{"hidden_size": 320, "num_attention_heads": 2, "num_key_value_heads": 2, "intermediate_size": 1280, "norm_place": "pre", "positions": "learned", "qk_norm": true, "init_std_o": 0.00326, "init_std_down": 0.00326, "lr_mult_o": 0.611, "beta1": 0.9, "decay_fraction": 0.929, "max_steps": 6034}
MLP neurons of a small language model. Each row is named by its layer, matrix (up: input weights) and neuron, and shows model dimensions 176-303. Each number is 50 + 12 x the weight over its row's rms, rounded and kept within 0 to 99.
Before each neuron's rows, "fires after" lists the tokens most often just before its 100 highest values on Wikipedia text that the model never trained on; "fires on" lists the tokens most often at its 100 highest values on Wikipedia text that the model never trained on. A number after a token or word is its count.

fires after: "9" 44, "1" 21, "8" 6, "–" 5, "7" 4
fires on: "9" 30, "8" 16, "3" 9, "7" 9, "6" 5, "," 5
L12.up780:61 65 43 65 27 53 56 71 52 60 50 39 47 54 54 39 53 61 67 56 67 55 44 51 40 29 45 49 24 46 60 55 40 56 27 67 45 46 29 47 50 38 26 66 34 48 53 71 46 45 50 41 46 57 64 44 56 48 53 54 63 75 61 59 66 52 69 50 50 42 44 49 47 56 43 48 50 50 36 48 21 60 33 24 46 45 46 46 39 53 57 45 60 33 76 62 61 14 41 44 31 64 52 42 67 48 63 48 49 55 53 51 61 55 49 30 33 47 53 33 60 31 35 53 35 42 54 60

fires after: "1" 11, "2" 10, "0" 10, "9" 7, "6" 7, "8" 6
fires on: "0" 35, "1" 17
L20.up528:67 35 72 25 27 60 51 45 51 38 54 44 25 44 51 42 68 45 46 47 62 43 69 59 58 50 54 54 34 43 56 55 54 58 20 42 42 49 58 51 65 22 27 44 40 58 58 54 59 42 45 53 70 47 62 38 53 41 44 72 36 36 45 48 63 59 53 50 31 54 37 32 50 52 58 50 41 40 44 49 53 48 45 53 59 43 54 33 45 84 52 61 67 36 56 40 41 42 60 63 51 52 52 20 72 55 41 59 38 38 60 34 78 35 56 50 50 54 20 32 38 48 29 37 55 35 48 63

fires after: "\n" 44, "." 21
fires on: "==" 34, " at" 28, "\n" 21, " At" 6, "At" 5
L5.up788:70 20 32 65 68 67 59 56 41 69 46 63 35 57 52 63 53 74 58 23 64 42 58 41 53 28 45 71 59 36 62 66 60 57 49 59 73 59 66 49 52 34 34 69 44 49 48 39 45 66 28 67 57 42 55 65 57 55 54 24 50 32 32 45 66 65 58 43 42 07 40 46 52 41 50 52 52 59 40 66 38 34 31 32 41 54 61 55 35 73 62 50 39 58 48 45 81 75 66 50 62 47 60 50 47 36 53 61 53 52 57 55 57 32 42 46 43 53 43 55 60 46 37 65 60 44 40 50

fires after: "\n" 73, "==" 8
fires on: "\n" 84, " by" 7
L12.up364:50 54 66 46 34 63 52 47 59 28 45 41 47 59 44 52 33 65 54 47 34 51 30 66 57 60 65 37 30 37 35 59 54 67 31 58 50 53 45 50 51 51 68 55 48 64 61 41 55 31 60 46 32 45 54 37 49 60 57 50 41 47 65 68 48 91 49 40 58 55 33 68 52 43 52 49 73 51 45 52 48 28 39 64 46 50 64 54 45 45 39 39 48 38 53 77 54 49 42 52 45 11 36 32 49 71 46 22 49 33 68 69 53 46 39 42 55 58 55 56 39 48 69 56 36 59 48 32

fires after: "\n" 30, "." 22, " the" 5
fires on: "\n" 46, " " 22, " season" 12, "==" 6
L6.up369:35 35 39 49 53 66 60 50 46 80 61 55 54 52 66 53 57 54 44 31 55 43 33 59 65 59 38 34 47 51 52 65 68 54 46 54 62 62 46 38 42 26 52 56 53 63 66 43 51 41 54 63 54 46 39 28 54 44 55 62 69 49 58 39 36 54 65 34 46 61 50 54 45 43 44 54 55 40 57 59 46 51 46 46 49 53 63 56 30 34 33 26 43 44 54 61 56 48 61 64 48 51 46 42 43 49 82 23 36 69 54 53 43 59 45 42 41 35 49 42 56 59 46 23 34 29 52 39

fires after: " " 49, "1" 11, "2" 11
fires on: "1" 38, "2" 19, "0" 13, "3" 6, "8" 5
L17.up550:50 53 58 50 56 54 49 55 68 45 32 46 73 44 28 73 54 35 65 37 39 56 53 52 62 62 52 58 46 44 61 67 51 39 70 64 55 45 44 32 73 42 54 48 42 17 49 42 62 41 48 55 49 57 51 35 55 46 37 46 63 70 63 52 42 38 49 52 67 42 46 42 59 53 93 53 49 56 49 59 70 46 62 71 48 87 49 69 50 44 31 33 42 45 41 44 54 55 46 42 51 52 56 54 49 61 60 49 49 38 81 49 36 57 43 51 42 34 57 49 57 25 45 36 52 69 65 48

fires after: " " 38, "0" 16, "1" 5
fires on: "1" 60, ":" 10, "F" 8, " f" 5, " m" 4
L6.up922:45 24 31 27 52 63 51 54 53 43 35 29 60 54 48 38 42 63 46 36 50 29 43 56 56 66 58 56 47 52 26 36 35 44 44 62 72 42 58 65 51 28 53 38 39 67 56 58 45 39 40 43 38 64 31 35 49 46 37 46 47 53 33 63 43 52 45 48 45 53 38 41 46 56 52 76 65 55 39 56 58 60 48 47 49 58 45 54 54 77 56 64 54 63 34 58 64 40 48 54 42 79 51 71 66 55 47 48 47 74 31 54 73 62 68 53 51 61 49 38 38 62 67 52 45 41 62 37

fires after: " N" 30, " al" 12, " Al" 12, "Al" 9, " n" 6
fires on: "-" 42, "av" 5, "iger" 4
L15.up699:41 49 43 39 27 37 52 68 53 54 65 50 52 57 39 51 65 49 49 53 30 43 52 31 66 65 52 72 23 40 62 50 67 35 49 50 47 62 59 61 44 35 34 44 39 60 64 63 61 60 56 80 67 33 60 47 63 49 75 56 52 69 48 44 39 54 37 67 78 50 48 50 43 45 52 43 40 60 72 64 40 61 49 48 50 64 39 47 38 53 46 53 36 49 30 55 31 77 34 61 56 39 50 48 40 34 30 53 38 43 55 48 36 54 46 35 52 43 61 39 50 46 35 61 60 52 48 31

fires after: "\n" 68, "|" 5, " Genus" 4, " Website" 4
fires on: "=" 49, ":" 12, " " 9, "-" 6, " Win" 4, "\n" 4
L15.up7:55 36 36 46 58 23 46 20 52 44 52 55 45 46 62 38 56 43 58 55 37 43 44 42 33 52 68 41 44 58 39 99 41 43 42 32 63 65 49 64 63 41 70 13 36 63 41 39 63 56 70 44 60 51 33 54 63 51 43 50 32 61 42 61 61 74 55 67 48 29 18 49 49 42 43 79 29 43 56 46 43 48 56 51 45 38 59 44 57 54 62 24 29 49 41 32 63 33 45 45 33 55 41 56 45 54 56 49 47 41 46 42 27 58 47 40 38 73 38 60 58 40 45 48 43 55 57 54

fires after: "2" 12, "3" 11, "4" 11, "7" 9, "0" 9, "8" 8
fires on: " |" 83, "." 6, ")" 4
L15.up605:39 50 45 57 47 65 39 40 62 60 67 54 52 48 62 46 37 66 47 43 60 57 45 33 27 35 69 40 53 50 24 32 54 42 41 41 66 50 49 38 57 37 48 34 47 57 27 73 60 34 52 51 29 31 50 44 42 35 65 52 77 40 63 60 37 60 39 52 33 32 55 39 43 29 37 49 54 44 60 52 56 65 47 60 28 48 50 65 44 51 55 41 64 46 38 43 63 51 59 43 35 53 63 41 28 82 49 46 57 62 29 49 46 50 60 41 57 53 52 64 59 38 43 51 54 34 49 29

fires after: ";" 34, "0" 12, "\n" 8, ");" 4
fires on: "\n" 93
L5.up1079:47 43 63 56 59 54 64 57 23 43 50 56 70 73 36 51 44 57 56 80 61 54 36 65 42 46 50 35 53 50 41 23 62 41 60 38 43 46 36 32 42 43 58 55 47 56 58 62 30 50 33 44 45 55 26 43 52 38 63 52 61 44 35 56 63 71 41 54 39 63 38 50 46 52 29 39 59 60 42 44 46 36 54 48 68 22 59 64 44 42 48 45 76 45 66 55 76 47 35 24 66 34 52 31 60 59 47 24 64 60 53 48 63 57 58 48 48 51 54 59 46 65 40 35 68 34 46 60

fires after: "9" 23, "7" 12, "0" 12, " a" 11, "5" 7, " (" 5
fires on: "–" 48, "in" 9, "ing" 7, "." 6, " " 5
L17.up1120:56 50 50 53 44 45 39 71 44 37 65 30 41 59 50 50 53 52 35 54 56 50 53 48 46 53 57 42 80 46 41 49 44 13 51 34 55 31 62 46 50 42 60 39 42 81 44 50 44 46 65 25 34 44 46 29 50 60 47 67 62 55 48 68 65 48 60 52 45 55 53 56 53 56 44 57 55 25 42 47 62 47 49 58 49 67 42 50 34 54 62 37 47 43 58 37 56 51 49 48 29 59 58 51 54 60 55 72 65 58 36 55 31 60 61 49 42 45 67 52 60 68 58 47 55 38 50 47

fires after: "." 30, "==" 15, " ==" 7, "\n" 6, " the" 5
fires on: "\n" 61, " Un" 15, " Inc" 12
L5.up1188:41 39 61 63 74 48 68 43 46 31 52 45 70 58 44 54 46 71 25 47 53 51 73 62 33 46 52 53 45 59 52 56 71 64 64 45 50 35 63 57 57 52 48 56 47 33 54 46 37 42 50 64 43 24 50 44 64 71 48 42 32 47 58 50 63 62 35 26 49 57 54 35 60 49 48 64 34 47 60 68 62 77 16 38 47 57 37 59 41 41 42 65 65 52 61 48 61 50 29 48 63 37 35 45 28 26 61 31 49 53 53 53 44 31 48 62 53 56 63 43 44 55 54 47 68 62 72 37

fires after: "\n" 34, "." 16, " |" 9, " F" 4
fires on: "|" 22, " On" 11, "On" 9, " Add" 7, "==" 6
L5.up207:62 51 42 61 31 51 45 41 33 44 43 53 55 51 50 44 37 68 18 60 61 40 50 31 37 59 57 45 60 43 66 37 46 64 37 42 54 53 43 29 59 53 31 70 46 41 37 39 45 50 52 62 55 37 70 21 43 40 42 29 33 80 28 42 46 45 54 54 45 41 58 31 51 60 40 47 46 57 48 38 39 42 60 39 44 48 62 56 31 49 70 52 39 47 47 43 57 58 41 59 64 61 42 55 39 52 61 49 73 43 49 37 55 42 45 67 57 63 38 68 69 41 62 51 59 51 47 42

fires after: " was" 23, " as" 14, " became" 8, " As" 5, " is" 5, " UTC" 4
fires on: " the" 44, "-" 10, " a" 5, " named" 4, " their" 4
L12.up872:36 43 39 51 60 46 44 66 47 57 29 36 56 40 53 54 52 79 48 41 51 55 84 48 61 48 48 60 31 57 65 57 56 24 34 58 48 63 71 62 49 57 35 47 66 35 31 54 56 39 48 62 27 57 59 48 64 55 41 28 64 28 52 55 64 66 48 38 48 58 56 45 46 61 60 47 62 51 48 57 83 59 45 52 59 58 61 52 70 64 55 49 57 59 44 40 35 49 50 44 50 52 66 55 55 36 42 64 37 54 58 60 67 35 36 53 39 37 45 31 42 55 66 52 45 55 36 46

fires after: "\n" 67, "==" 11, " ==" 9, " ===" 5
fires on: "-" 52, "\n" 42
L6.up1020:38 43 36 46 55 36 40 45 63 41 61 39 46 52 36 46 39 63 51 74 37 27 30 57 53 49 29 59 42 43 42 43 45 72 52 50 39 45 51 66 31 67 47 55 56 68 52 54 38 62 51 30 59 66 45 44 47 45 53 51 57 48 73 74 37 36 50 53 50 52 41 61 50 45 44 57 39 65 65 36 58 63 48 71 48 63 32 50 50 61 44 43 35 65 71 62 53 64 73 46 43 33 21 30 60 54 40 28 59 55 64 40 41 36 51 53 49 66 71 29 44 47 35 51 39 60 48 43

fires after: "1" 32, " |" 24, " " 19, " Team" 5
fires on: " " 30, "1" 15, "2" 12, "3" 12, "7" 9
L17.up565:72 54 48 42 66 38 49 58 57 45 51 48 45 48 32 53 52 41 72 68 40 42 47 53 61 68 67 56 31 42 50 62 42 39 56 36 46 46 43 45 85 34 40 64 37 53 61 60 48 23 47 45 44 48 54 37 49 63 63 42 33 59 54 61 31 56 09 58 63 67 52 56 35 68 72 60 46 71 54 53 51 63 46 42 55 41 23 66 63 40 48 56 75 47 51 50 46 52 61 30 61 50 57 41 47 68 51 71 55 29 55 61 55 64 42 49 50 50 36 53 50 38 53 30 43 54 78 44

fires after: "\n" 47, " St" 10, " st" 9, " the" 6
fires on: "\n" 47, " in" 11, "ew" 9, "one" 7, "e" 4
L15.up302:38 51 60 45 51 49 56 36 41 46 49 38 45 52 56 36 13 62 73 40 30 27 47 61 41 60 48 56 53 45 47 66 57 37 42 62 62 58 53 50 55 25 34 60 47 60 29 34 77 48 54 51 59 44 64 34 40 64 45 54 46 56 52 46 38 49 52 65 45 46 46 50 56 60 60 56 55 42 61 66 48 24 56 59 32 63 35 38 53 47 44 57 56 61 32 56 52 42 39 58 34 45 43 41 54 42 67 72 55 32 50 48 52 46 56 60 36 71 63 54 49 83 36 44 25 46 54 28

fires after: "\n" 58, " the" 5
fires on: "\n" 50, " A" 6, " " 6, " g" 6, "-" 5
L20.up1154:51 31 57 44 69 36 47 35 48 65 46 35 58 49 52 46 42 51 71 78 54 48 31 60 36 53 81 56 67 51 47 58 40 70 53 66 38 39 49 57 27 34 51 27 51 46 35 43 51 61 48 58 48 57 29 31 46 47 51 42 55 59 41 62 52 60 33 62 60 53 46 46 39 30 57 63 60 61 40 48 72 42 42 48 40 55 33 44 59 59 69 66 61 41 33 47 58 61 70 61 54 46 32 52 56 49 60 37 49 49 35 40 40 63 73 43 37 46 64 45 60 29 46 46 36 35 47 43